Weights of a small transformer language model: a variant of Muon for these matrices, 156M tokens.
MLP neurons of a small language model. Each row is named by its layer, matrix (up: input weights; down: output weights) and neuron, and shows model dimensions 48-143. Each number is 128 + 24 x the weight over its row's rms, rounded and kept within 0 to 255.
After each neuron's rows, "fires on" lists the tokens most often at its 100 highest values on Wikipedia text that the model never trained on; "fires before" lists the tokens most often just after its 100 highest values on Wikipedia text that the model never trained on. A number after a token or word is its count.

L7.up287 [140 144 142 132 104 135 133 111 137 154  91 128  83 107 152 108  79 120  92 111 128 144  70 150 159  90 114 135 127  91 102 149  96 137 152 149 130 144 135  96 153 149 131  94  97 116 146 182 141 179 113 132 118 155 148 118  78 159 116 161 152 140 130  96 119 116 146 160 142 142 151  61 166 120 118 127 119 150 149 142 130 119  98 174 128 138 125 138 136 147 166 146  62 145 122 121]
L7.down287 [121 102 140 109 149 110 128 139 118 112 126 131 133 119  96 131 118 121 112 126 135 134  97 122 170 157 137  81 129 160 135 143 146 158 129 100  99 176 155 165 158 124  89 115  98 142 169 125 104 118  80 125 149 117 147 111 107 119 104 127 151 147 121 166 123 106 158 129 102 122 153 127 149 122  84  95 113 148 110 121 130 148 158  90 115 118  98 137 132 108 172 139  85 138 139 111]
fires on: "," 67, " " 6, " |" 5
fires before: " " 64

L3.up676 [134  94 154 111 154 122 129 108 149 149 122 170  73 156 144 131 120 135 128 140 117 186 134 147 101  91 168 109 118 136 140 146  83 115 124  77 149  99 163 137  90 118 122 151 127  99 126 138 158 110 138 144 140 132 126 162 153  88 100  61  86 142 128 147 116 136 134 149 115 124 109 128 106 109 156 140 151 126 104  81 123 100 156 173 170 115 156 155 103 148 113 133 149 143 118 113]
L3.down676 [184 113 129 106 100 124 156 124 132 130 103 179  72 138 128 114 128 121 123 103 120 139 121  99 115 130 141 128 125 131 125 151  97  95 166  81 161 104 149 122 157  94 107 114 113  97 121  97 150 115 156  94 130 109 123 152 138 154 111 114 116 134 112 141 158 173 108 173 112 131 106 101 167 126 121 121 141 110 181 141 116 149 115 160 128 138 153  94 108 101 152 134  91 132 145 139]
fires on: "\n" 41, " =\n\n" 14, ")\n" 11, "==" 6, "\n\n" 5
fires before: "-" 46, "|" 5, "The" 4

L9.up178 [142 138  60 126 160 128 104 123 155 141 134 147 124 138 125 162  90  96 191  99 120 133 134  96 118 148 146 130 106  80 134 163 130 104 179 128 169  76 131 112 135  91 114 106 127 102 105 122 148 121 128 150 122 100 139  91 128 142 105 127 113 136 146 152 136 123 147 176 110 128 114 148 102 138 143 138 101 137 144  59  88 110 140 112 152 140 161 134 123 142 149 104  99 148 148 142]
L9.down178 [110 110 107 177 115 119 136 139 142 125 136  84 150 128 105 162 114 133 118 138 121  95 143 110 156 135 112 111 139 194 112 144  79 151 112 122  96 162 126 111 162 114 127 128 166 103 155 142 140 146 123 124 157 147 123  89  79 140 158 137 158 168 104 142 111 133 152 117 140 128 133 123 126 124  82 108 153 146 141 184 121  98 116 148 155 135 137 156 111  79 113 121 151 125 106  98]
fires on: "6" 17, "5" 13, "4" 13, "7" 12, "0" 8, "8" 5
fires before: " |" 34, "th" 15, "–" 10, " January" 4

L5.up535 [ 93 179 103 111 110 149 140 137 133  98 103 138  99 110 130 159 121 133 108 110  94 127 179 138 106 133  87 129 133 123 158 141  86 118 146 127 165 106 155 114  98 124 137 123 129 148 133 129 139 129 151 163 152 112 159  83  99 126 112  88 141 131 110 145  87 116 137 134 130  88  84 126 114 137 122 142 158  78 134 125 166 152  93 164 171 111 127 112 146 171 103 128 127 148 120 139]
L5.down535 [ 91 126 144 116 144 123  95  93 132 115 158 136 145 145 114 144 143  69 131 168 130 136 135 140 168 128 139 103 103 150 116  59 142 133  98  90 124 105 119 116 134 109 148 161 158 175 170 129  99 155  99 120 134  92  89 136 143 129 119 136 152 118 136 135 111 123 113 113 129 170 178 145  97  95  77 155 126 159 119 119 102 133 143 122 129 144 103 108  92  80 157 125  95 120 140 124]
fires on: " |" 57, " |\n" 23
fires before: " " 42, "|" 23, " -" 4, "%" 4

L9.up433 [139  81 140 117 133 110 151 139  87 120 145 110 111 115 127 109 106 126 133 118 145 175 126 134 153 131 126 123 110 123 154  81 162 114 147 129 140 127 112 178 144 142 135 104 120 170 120 128  86 108 130 135 102 134 132 123 125 129 158 125 130  80 155 114 127 141 124 138 102  98 133 138 165  95 132 153 147 158  95 125 118 143  89 112 106 183 111 123 145 142  95 116 158 168 111 167]
L9.down433 [ 90 149 130 142 124 161 109 146  75 159 160 114 134  91 130 101 152 164 123 129 142 103 146 137  94  85 151 157 192 161 103 156 102 140 106 121 108 187 137 131 121 152 138 118 107 115 158 151  88 106 178 139 115 162 112 155 152 135 145 142 130 122 109 104  91 103 139 113 133 145 139 123 131 124 126  80 131  99 142 134 140 113 146 112 202 109 125 109 119 156 171 143  84 119 125 116]
fires on: " " 55, "." 12, "d" 5, "m" 5, "mb" 4
fires before: " |" 43, " " 6, "201" 4, "ol" 4

L9.up269 [142 137 161 127 137 133 138 130  76 123 129 132 121 140 126 139 112 109 122 128 122 163 145  99 126  99 135  99 111 133 130 167 117 107 149 149 147 153 127 118 151  90 122 137 153 111 137 124 175 180 128 132 106 151 159 183 138 147 105 113 133 128 186 114  81 160 139 142 147 103 186 145  95 168 128 121 127 138 107 113 109 122 130 118 133 126 138 174  98 105 121 122 136 133 120 112]
L9.down269 [184 112 132 125 121 143 106 109 114  96  76 125 133 115 142  98 118 102 103 150 111 124 145 113 177 109 123 160 144 130  97 117 182 143 121 124 115 140 121 166 122 117 104 128 139 155 155 147 205 109 120 140 151 136 106 122 120 149 125 164 173 115  72 172 112 162 134 114 137 123  92 158 122 118  86  76 133 121 116 137 113  89 120 125 151 111 134 129  98 113 151 171 120 182 121 127]
fires on: " |\n" 40, "\n" 10, "o" 9, "y" 6, "if" 6
fires before: "|" 42, "er" 6, "hn" 4, "om" 4

L10.up5 [122 103 108 144 115 154 155 134 145 121 148 137 124 146 123  71 145 137 110 126  91 128 121 103 126 171 141 118 113 139 126 126 107 131 148 100 145 121 136 125 108 156 163 109 141 113 107 116 151 127 131 138 143 129 113 160 150 177  91 144 123  69 148 173 108 135 100 136 145 113 106 117 120 169 107 123 118 129 127 110 106  96 118  96 101 150 159 162 132 150 135 135 171 183 155 155]
L10.down5 [151  88 141 110 149 168 147 136 135  99 158 151  97 142 130 132  83  93 124 124 125 132  91 165 116 123 136 167  88 131 131  72 133 128 143 109 159  88 148  99 133 122  98 161 150 150 101 176 153  93 120 142 147 100 125 135 154 170  96 136 135  64 118 132 119 104 146 144 116 121 103 108 144 103 101 125 116 147 166 155 111 185 135 154 124 152  91 133 116  80 148 138 102 165 112 132]
fires on: " |\n" 81
fires before: "|" 83

L3.up10 [133 146 129 149 121 132 164 128 110 138 150 124 161 170 143 142 101 179 126 113  78 165 141  94 140 148  94 110 127 114 102 129 106 113 151  97 108 101 138 138 111 129 158 138 115 122  59 136 173 133 115 152 142 114 178 165 108 127  76 135 175  98 129 146 102  90 145 180 144 109 109 143 107 119 126 124 145 123 122 114  92 150 126 144 126  87 140 123 117 157 132 112 147 132 134 172]
L3.down10 [108 132 150 111 154  81 138 101 103 179 102 156 131 122 126 104  94  94 119 109 109 112  91 145 102  50 165 178 134  87 126 117 144 135 129 121 116 133 115 131 160 175 112 160 103 137 136 151 143 143 134 103  86 148 149 152 124 131 108 130 125  84 148 143  99 140 139 135  60 137 146 137 122 127 135 129 113 112 107 154 189 133 155 134 121 120  78 124 164 115 131 166 123 169 122 146]
fires on: " |" 50, ":" 24, " " 24
fires before: " " 59, " |" 15, " Sw" 6, "0" 4

L3.up352 [114 106 119 115  87 146 129 133 166 133 109 135  89 123 132 134 130 152  97 124 125 121 128 160 128 198 142 150 140 177  88 132 155 126 109 104 143 123 144 133 135 119 139 105 101 137 114 128 106  74 128 127 128  93 111 184 105  77 141 137 131 162 151 173 104 121 152 120  96 106 116 145  90 137 108  87 144 101 133 110 136  88 114 100 112  61 144 131  85 117 112  87 146 151 131 160]
L3.down352 [154 172 152 129 117 193 116 122 154 110 134 148 117  80 101 148 107 112 133 128 121 169 108 144 152 159  90 178 118 115 156 116  85 163 112 123 129 121 120 119  88 159  71 125 104 112 151 150 130 145 146 119 102 137 132 134 107 145 196 100 101 114 149 143 126 103 103 109 129 140 103 138 126 130 114 130 111 111 137  99 114 160 123 132 111 104 135 125 101 135  94 101 106 110 138 153]
fires on: " |\n\n" 61, "\n\n" 27, ")\n\n" 9
fires before: "===" 32, "==" 26, "=" 8, "|" 4

L7.up545 [138 112 134 101  91 163 122 136 131 144 127 139  84 152 116 143 115 174 134  51 156 129 123 100 118 145 130 126 146  97 129 145 156  74 137 139 124 115  98 183 116 132 151  71 104 156 111 158 160 137 159 131 134 166 125 151 118 140 143 152 151  94 128 149 135 129 112 122 122 123 137 151 145  98 105 164 135 121 118 138 129 138 136 149 134 165 133 148 113 124  84 120  84 105 102 154]
L7.down545 [137  79 130  82  95 147 122 113 137 128 119 157 119  75 140 116 121 128 165  62 158 112 135 137 169 117 113  97 133 165 136 123 157 100 141 119 114 134 137 164 119  90 128  87 145 124 153 109 175 135 137 141 109 203 110 114 149 124 167 141 123  95 162 106 104 133 151 124 139 137  89 147 163 108 158 134 146 133 127 135 124 106 158 110 129 156 108 118 131 142 150 144 102  79 127 133]
fires on: " in" 47, " on" 14, "," 12, " " 11, " of" 7
fires before: " " 61, " the" 6, "201" 6

L3.up732 [144 113 121 165 117 176 156 151 132 159 125 150 138 121 145 120 138 152 142 101 117 102 112 108 132 135 127 120  85  81 147 146 100 110  87 138 102 148 133 110 134 151  71 116 143 120 152 122 116 110 188 125 132 150 140  87  97 121 109 135 125 113 129  85 118 148 146 116 109 175  79 122 124 101 106  97 161  99 100  98 105 149 114 139  98 135 135 114 168 111 120 116 112 134 134  90]
L3.down732 [114 148 115 155 136 147 116 110 164 145 158 110 106  68  99 112 151  63 101  93 145 126 151 178 142  80 174  91  91 152 137 152 102 115 117 136 156 114 121 143  84 129 111 121 132 121 105 135 107 128  99 129 120  88 118 163 127 172  92 109 127 144 129 142 128 145 144 150 107 133 100 103  99 127 142 111 114 103 142 163 128 112 102 107 172 117 137 115 106 118 140 124 113 159 113 109]
fires on: " |" 54, " " 19, "1" 5, "-" 4
fires before: " " 35, "0" 11, " |" 8, " —" 7, " +" 7, "-" 5

L9.up5 [152 117  83 108 155 111 108 112 187 128  77 192 105 120 118 152 144 118 121 147 109  69  84 108 159 148 126 141 128 100 164 139 142  97 132 117 120  99 144 150 145 119 103 107 121 129 138 103 174 135 102 134 149 109 100 187 125 121 120 140 163 131 135  93 117 141 141 105 159 117 143  92 130 149 136 101 127 118  84  89 143 107 103 111 165 179 116 144 111 156 146 127 142 163 119 135]
L9.down5 [135 136 142 124 108 156 141 128 139 111 152 148  71 132 102  53  96 105  87 127 113 135 145 151 128 140 172  86 139 107 141 125 107 164 166 130 110 139 134 102 141 105  96  92 168 109 111  88 122  99  72 132 109 122 131 100 133 100 100 152 101 142 134 101 102 145 132  74 137 146 142 117 147 162 113 139 117 119 130 169 107 151 147 156 123 133 162 120 112 117 129 160 127 122 108 158]
fires on: "." 44, ".\"" 6, "6" 5, "0" 5, "4" 5
fires before: " He" 18, "," 16, "–" 9, " In" 4, " The" 4

L3.up284 [111 110 104 110 133 123 100 122 137 118 100 135 127 131 144 118 165 139  81 130 119 156  85 118 129 108 100 147 110 141 131 124  94 144 164 115 137 110 136 120  96 134 145 138 141 108 125 110 128 151 162 141 113 131 123 159 102 113 130  87 112 131 181 163 121 152 132 171  59 109  98 139  96 125 123  89  89  98 138 135 127  96 101 123 131 136 169 145 105  98 154 166 118 138 172 132]
L3.down284 [141 148 115 133 113 136  92 176 168 151 162 138 121 116 125  97 124 140 145 146 101 184 137  89 165 139  75 155 115 110 112 149  71 148 123 140 152 111  89 149  79 143 117 117 133  99 161 156 130  84 125 147 113 129 130  98  84 157 131 115 127 113 116 102 144 141 123 115 166 135 166 136  93  85 140 186 150 128 137  95 106 116 110 155 133 113  94 129 186 143 139 100 120 138 146 149]
fires on: " |\n\n" 45, " =\n\n" 37, " ===\n\n" 6, "===\n\n" 4
fires before: "===" 21, "==" 11, "The" 8, "American" 6, "|" 5, "=" 5

L3.up400 [104  86 136 108 119 148 150 113 124 173 148 145 111 124 130  76 128 119 111 138 137 103 119 144 107 106 166 118 155 144 141 126  90 143 129 139 110  83 137 115 131 137  99 143 109 127 119 144 137 122 137 130  91  87 107 151 102  85 107 141  61 119 181 151 102 140 106 122 132 161 124 167 145 129 109 138 115 106 124 104 138 140 139 113 158 157 140 153  89 113 124 130  98 128 138 133]
L3.down400 [141 127 115 149 123 137  73 169 110 102 146 142 131 167 124 132 144 106  80 169 123 168 143 141 152 135 135 132 141 149 108 121  95 109 112 149  65 166 117 119 100 120 202 149 131 101  93 120 170 122 140 118 121 132 103 136 138 135 146 112 146 133 117 139 137 135 119 133 137 148 165 154 150 128 161 128  98 133 114 144 112 175 160 148 141  89 107 134 151 129 146 127 132 116 154 142]
fires on: " |" 54, "0" 12, "m" 5, "F" 4, "." 4, "D" 4
fires before: " " 23, " |" 16, " P" 7, " G" 7